python train.py --num_hidden_layers=12 --hidden_size=224 --num_attention_heads=2 --num_key_value_heads=2 --head_dim=64 --intermediate_size=896 --vocab_size=512 --hidden_act="tanh_gelu" --norm="layernorm" --norm_place="pre" --norm_eps=1e-05 --positions="learned" --qk_norm=false --attn_scale=0.125 --bias="all" --tie_word_embeddings=true --parallel_block=false --init="uniform" --init_std_qkv=0.031 --init_std_o=0.00634 --init_std_up=0.031 --init_std_down=0.00634 --optimizer="muon_variant" --learning_rate=0.00886 --lr_mult_qkv=0.5 --lr_mult_down=2.0 --beta1=0.9 --lr_head=0.00381 --max_grad_norm=1.0 --warmup_steps=200 --schedule="wsd" --decay_fraction=0.901 --decay_shape="linear" --final_lr_fraction=0.0 --batch_tokens=[16384, 32768, 65536, 131072] --max_seq_len=1024 --doc_mask=true --train_tokens=187700000 --max_steps=3371 --dataset="wikipedia_en"
MLP neurons of a small language model. Each row is named by its layer, matrix (up: input weights; down: output weights) and neuron, and shows model dimensions 0-223. Each number is 128 + 32 x the weight over its row's rms, rounded and kept within 0 to 255. Numbers have three digits each.
After each neuron's rows, "fires on" lists the tokens most often at its 100 highest values on Wikipedia text that the model never trained on.

L4.up797:129119179143120111152151131096133167095123100178142104164130118102073065151113172097082099169180041161188100101093087146114130158114162144151156114178114076094161121078153137106165107114091151158149176171160139112112131098097129121111165121150189123075107123199078060093062154097118133128135086112120054155145085096138148144123146122119107145179112085143152142180204183143130079192161179166082124169161108084124210107126150185221136123124108113136150095129121089113092147167135082161109115138141111122135122136156138080139127138107166104169124135105138100102128166147157117088176118121165101117131092071127136095092163159135070107144150138119126138179148104093145121114068
L4.down797:166182096114202128158156207115132076103122068151133080103123151138141118092108078135147167094131165059092121103127173143141142107132171153088181099143074112123110098127104127069112125139118161147082061119183122069114123149136111103132139152173108156170154164169082146113100116083118133099140121137103145139161172100112123080157084183162069096113102123132127145094111135152080142098127035202136122071170095138197130150124184134105161126076112140220144154141106114080174089144079119152142136098055149180122151155063162121105128149120100174122116083133156117181136131171158127145185125095116136124170107153097113096139185142126119145153162097104145144149076100138145142161117
fires on: ":", "6", "02", "01", "ver", "4"

L4.up203:150085148083149132084140130121121102181147138139149074117133156124096132127157150140125136107098146142122109097152162144192155098158085140154077165078161114110139094088152139163149113127165169099142099151108127104136140133084212149094100084002181096105140138173158081137164114164134096095144133118132096122136113053099137114098157105085108151153067124106119147185140174116134138156143210110112084186114177164157117193156113154163126147100094099129108179136116135097186117149117097091047192156190111112151126145169148117119112108120136102111112107117133166148097122148184168100112148137163185125127090112010071121096075129118125147110120138125179140116124133107108095078166
L4.down203:154132173122181150133098148052120165133119126115171114136094143147159103074168165144100165082167155158076147103117114109169098169130153114104182150162177108132136104165144175071129140123176125043065105133127068180095113150094155104118108074120105054080169148130092096100080090106127160130167137173166134130074111181100161131169118087156122173155155108079075151167104148080133143126168137125153095152109073112157133112127139120129111108090075142103146160122148189120127150120180176105164134120168079072078086144087154132146132131094146196112089113129121125202154073161174082134094147134122150147133120170108141127109078081111094119151157109158125077146167137123176103137202
fires on: "ow", "ou", "y", "ay", "ri", "ry"

L3.up79:116136187114161199164130164126118130132145075173194048125206141163078133111189105093139157143141077084163157079160125183176146121104115174122146094117112095115134145170163178083146139109150090100184176143134108087162098108102134109141160084097175109126108173101190151118094097094121118082098127134100073086114094092123134081112117143131116107165119082144133192169175159151091171135164125114159153138190142101099153136108091132121085119113126143088121205085112089125112199136125065151114184116150084117141156130120167072152078105137138133182102067101134128105101133108150153095127095102118082173108139112169125159095139091117140106086118104111138125134185139110176063158093
L3.down79:172151087125122173143134105077115165199135173056185108099131154125117114127150108151185201113116132099082148103222127138184092223109132103119111173152065102110128161150086127097108139116152141113126076172141112122114102075106089133150177067106102104113154095158166157167136128147132108144191107126100133110121126103095115048112136144109158142108086160087153178121115118101105164114084159066122164137098085159108097141088117148140176160144154101053131153124129096077099131118132110155152156143151111098135124123027132145182141160084139127148121100154089110140130120152205146193137137128080126157121086153120095122157138119131130120175139069107099130156188125213133119122114
fires on: " h", " He", "he"

L3.up824:143080133123095165157149139129115140085136139148083147128111150155134138045129085172151124129198097095119178190066124157211191101101220122097164124106134133114130085149123141087131131102113119127109157175111132169178192079082098099167114117147138119124169066096171179103115133114119115123155158101155174097152148138111160134106124137129074150122141174168098111157125165116092108154140109187181152194113173157142080070116125156092078135143162114075117114125180084129099112103111132113127092126082158100161102167208171140170140086147099082142141082099087072130121096151104152120129147118176183132151082107147089112120124127050107140074110126175159140096110122160071093124134
L3.down824:131110089088139146162125114085144188125189146139094180088112113121118148092153132092117087138145108136141086188131117132159159139163138104099070099087105120141083147132122159148082181151159129148162157160088140160085120130073163109121119086134131081131055080152153156096168141133139150134097111106197177127115157139143180128120141131102129052120104134107086180094138067131142145129143151174123138129072114160145162113155136137131126079144167096116135162112118106092043074100128057121129126214143121097146127160157138102132111150152196116093190139097170090133091083121111120125188117145123176172151116163136134109157116137123084146137173141214172118000134096134100112085167
fires on: "7", "9", "5", "2", "99", "3"

L2.up224:137105154118135107169134148066120140128117104145165129124148103098105101102118164149097115133039127145124124099146156092126115128058130156116086152189133145085097093129159136100116133075139121171101122110128124114138124140153155112099147131134158107176128038129140106034179121120079172165126177155090167133191105139073066125098082166106168127213105147158169113136176181097170172153148131105193101187120110128147131143116107125164110161075150160115177119136152132103188139132161078143116129109079026162107123127120110176154136128107121167166147121129128129132129137152165109137157113090126099084194148165146120156076123115142147091107101071113114036060096128071109125180100
L2.down224:146069158134134125141088152058075129128086105104138084158110137150084146101150199165130093136054153114095143071156177142068125127123116189094123165177146131137144167112133143106129140086158087104114080105111120030123094117139171155154162116124156111176087085146134103137125082160118147108084165120075182108136144097088110069102101127121187145212110141149124112145142122084174126165180102126192103152160076128189095136130123107152204092147210166146128110159125148085114140084134127119100095145091073149159154128163110190155137140105127198106189180122118146169154129168112139149144118111182149088185115110135130131123081144131117126090110119179107122093114122094105088153148
fires on: "g", "he", "ok", "E", "em"

L2.up503:158123162146120104128182164107156132150162104109120203144103138131071148142145140175126134147160082143200142111118134154204157078106111100141143096066062095098112129124126182098154163125185185129125157193158139115149116093074129170088209096114117084107100121099134138076160191139144102142131157106217085140116113123116090116097145074127107150097113101195150120172125101084079127186208122156160120129087122107102184145127187135102126134129148118049114106109140139112113105080086149165096093170144103153114155152168093071148122110063153102101150129095149092138139136101107119125143092179169114157109154158123118148120116210162107119125123173077177151112151145089116133098094
L2.down503:077167096102142175130168148123149107129112118099099135179115200142158038098194128162153085142170136146095161106117128116158137073100152106082135049119045130096127110159134205094131136141114125124143109206095113121139147166134151117108148111144120092193149153089113166144120125149110125115108191108171146131156089125107072088108119074076160193125097134108163142101157080106078115177188127191187126098143071102159125154172170163097150179120135147109058136121113164110087120122119113127154099147097116134126105151137117184119055106137141088090114176133162124096091090155085128107149120188154164168110169092121139102155114202137112122135088110081156135084160146156132134092108
fires on: "02", "\n\n", "9", "3", "4"

L2.up825:121090128138149168138136173155125101083104131167168125128145129200144122131099137126133146175117101135127139136189137095093120148092154154142160115138110129133103087126180145114095155112146087126117111138147152088162109223111114087145156150176072136124110213077146043103149144133139138159112148110103080077169103168155140111174116112148068131047145094097076154145161152059164107130208109124127147114118110155183131133155127113063140181102144149107143099183102114050102113081133058157142116140097157196101102169124123104090108137145162095198125145185131090144166158144096096066116114114106140143131124191138156075126159139126103126096125184109125175151180189103102108092110
L2.down825:094083194178157137118112152182127093160191041102184072157112151132128151078153189083102156117142105177137157111113138181130097165140118074117091101160092187111094121138160154127133099068143114131135174112138080096127173137106124118097124101155134093081085153142133104137145125139189169128149139140146060097093111163146155102163071158186125131060139154159097149113082089104105067138131092136127084172110082148138154057145154131116033108159102101115107144155101176147165182174113114174087184140154082129111117143102091120211130156118139138091117144135114173068133113164158149123081106125140155138133121148133202089123136105103125141129152142136176096097151108106095150163114
fires on: ".", " |", "5", "2", ")"

L6.up513:139087120140190171106114100153094188118159128114160141089163095130067159062159151129094150077163119157179106129143151140151164170142112147095129087119100133166079084139178107174123137094156108146157223199126104157162134080088157111133144074093190144121106112142170107104177115114145061200184118129143101100117155158140109135125140182079097126133099142118122197143108158101129074121073124087109152074059196107158135130179158146122158142116103117114134087170123121081173046112167089063144133152111118127110088120162166121113203150122146126145110116130147136125106122159155118144112159144138127136099133166116072128150117144068128102088145098135095134141086162085105177058108
L6.down513:130134171148117113118112153100073127208161161103106101108171120120140115131122169132123143162139129133120107092149099057115109180156134125104121136184140173173102078109107102132167189182151139113128140129162145162096194141149098111124104049193153136157135051155100123144140143149102146111109102113119107181132080109122089099113169116170168097152079106079093145186085169148126147056146085166136175120093117136124143139138138091149134167101120105063151106075142115100137111067091084054100160125104115149155150109140097192132102142102136140079153205169045148128165178141154113147176151080074136097142132139077115168087067115181074133178158151157125134129114106100110123151166
fires on: "in", "y", "ay", "I"

L3.up752:139138145049134132127180140171147116137127118167120129131073106212149057192091116131081117094076122203114120150146125161176085155136132139119146146080093107101091124123145170070166170116124098135174135063073172146160101068137166104121096140117108135195126151085069117133163137159152186142145149114160084175147126124138186116112107108156096158112162105102104175159160140141114158056104150098148074105114079090180118085076132165126179147119118109140109125114156122116188149128088143229079138123104169095109106115152098157171156145136112099071133129104162178128139152140082071125082146088120121097102121152123144203164142096151121114120145178122159123095120168116098136176143
L3.down752:092130139146141131086111086092155122144135170122164150095164088145164171097036154101188108170081163105105118086117111147106132172117089141149117166100138103113229173119115131156105096061120073139075133133100164127159140107068205101122122129114075170137152124141194139136119164037126121167163056174099139119110085118133147179089139130169122164079107084153129146130113060082076147115086130125060106171095174122184143132111101127123133140124149106088162097108114102162135126076133125162153186103111157148106094107146128075192149140130100186127066105135099141133148129112180192155158096147127121155129108146131130154137120105170171117154150142137188139069146092112146103117149
fires on: "it", "en", "ic", " a", "ed"

L3.up250:109159157090114176132157173147100126115099126181114102166082168174113175120131105117118099126144146188036131141169137141134088138118082074093134156139122174153150119152096192075136171126136135129133216129119098157161133133108111107172201162178068062147180126152105149151114131159156109135104178136133068072173063138146100108134129123176091123113131115159119171110124113151138155088143080136140103137139080121190118111156088127069137149128119128132175134160160155075081147098103079101106130120060117085134165097120138060183143117158152114117162141193139102137116132125105104114148206169090159120167082107180146079123113093061126135076122147079137162149134113160120092157184
L3.down250:103107143098098171098140100121124093137106115111102080135092119129094151093097181065121156099109183171122117100107155176133132166123144180150121171129127174149118061159063104049128175092154156143057151087199083148111129134182142143177193072135133108115108141138080117170157132124147136133107142165090129099118105101185113113152091139144101161124059118181108153122090124129160139012093130139168132125115075099127160135113184138108126125081089144114206106111170118151148171110123100141145120182178159115124145127065148058163132116108112103115136122161097177170151110173130157103177166122164131130161102099144172109143057122101155102155111123154146134076130064172132145128170
fires on: " |", " ", ";", "5"

L2.up393:099101162080199105115124162141123133096127157172118105164173156125098159158151178151113115141076146184179114132104102098087104132082127102063190128134090147078122076137068155156126111068149109219124076125064111135165086117100147161113157139096147094208103101104166100117122078128086171112166169124096093130151116078116111080100132132121130096137148147130150196148194157116124122168117076092120094107104161147192084141133111137180152141168127160109123111083045072178166129160147136127138156133173139175139137126157096071123151125112154126123137125170134157111077108160166113140143098086090075080139110093169111077106094071171147137149120154093173106123170156137157118159130
L2.down393:126178156065130158178101135147134128086139181140123130134162086168118177169148174121161175053091155115158145153139065075121128113077144167169173164213099141097174152114085081133134092145130125098111080165156114133084145138206150157134171119109107092123084107133128082113138111113148110173143157098104172172156113096149097114141071168170137116167101112113151198126097117112089142146169112123121199195118124048154149129135155166111183094139083126104121132119094103125110106086127165077166084099106142134136123151097100139175156128147110134170123109137132124147111110183134105118136160152116064115144053092105130152111087127125128076124118129037066090134142061171168151144095
fires on: "he", " He"

L3.up24:072089155078144137107136147152120118131202110130115198153092106191140124091148170169148113069158104121063163139085146185117123131113117169102137072127165082113142181147135162099172143124121137145152185161111167098101175112106152102128149094130134120131132165112156133121142074139130109129114103108138095118074203142091126123145097128077131139138151092142197151076108159157102157192093061117191034098116155141119134133119124119100190071109123137120143111116179098128118116101086102086122135140128125130086086146161179121147129109195146135156137082124089109093129102137104206166097128132161058123200112097216122159108128148178154142116151091099119087044106104136120091132131
L3.down24:129160129102150207145141184120101069126137123128101106154072101146109149194106146151171123112081154130027165105146160096158148094136154118140113092089141047146147109135137089118157114134104149183110117114164138135102126133123106075086085135145100170091124180101181144168147049153134078193132197190084084159125155138169073133128097145088126122108162127144090184124105155136198096122118141149104129118132127117135129104092122137153082124147098178118099104164095133148226204111135096133131157071117125117128150123117107122047120156109101146150188128144115143166097117177115152126163131101106109079129079150132113142126092103165168106107168074106160140156043116139146161097160
fires on: "al", "od", "ro", "ar", "ir", "el"

L6.up758:087154145127155094095142122101129160124143181163165163132098115118134105123122129150117060106134127172126098134099089145197147135086112204166146131105145158115159146082164167067132090164177110069082138036138171109161132110169141128109117102125122194205130136085125106088144138173099135182087151153124124107121182123113154095107119143121080141115163141120138145138108141126187139122100151142109091092091202113153128146190152114074143109146099066160131113092101112152168038146133109185122118118178110132153120090189101127066095161139096110141128156129147125182167176166118095116180105177138094092149146122112091127116101053134131122209148064125137173113148122180143150195112
L6.down758:116110147134153133176094085102091093182075144102205131131154104102137164198124143106114087158106159102159089110122097171151104162113100138104136102112182106151120115103108166130114096159106117131107093090126124101142158094112123073141094067167120168152104119158169127129109143114140122102157132154101150136123119207153077106165136071091136134103137072178161165197169074162148151107117141164154174103120189073167135135098130116066131065134116134118113098060139142133127091086109195170084160113149065110147125087095137213179106119178129162152113191138105083149157072073159130154084180111124135085143205147137139134124151131162059131084133126162142145088118148087155117167142
fires on: "at", "uc", "ic", "\n", "qu", " a"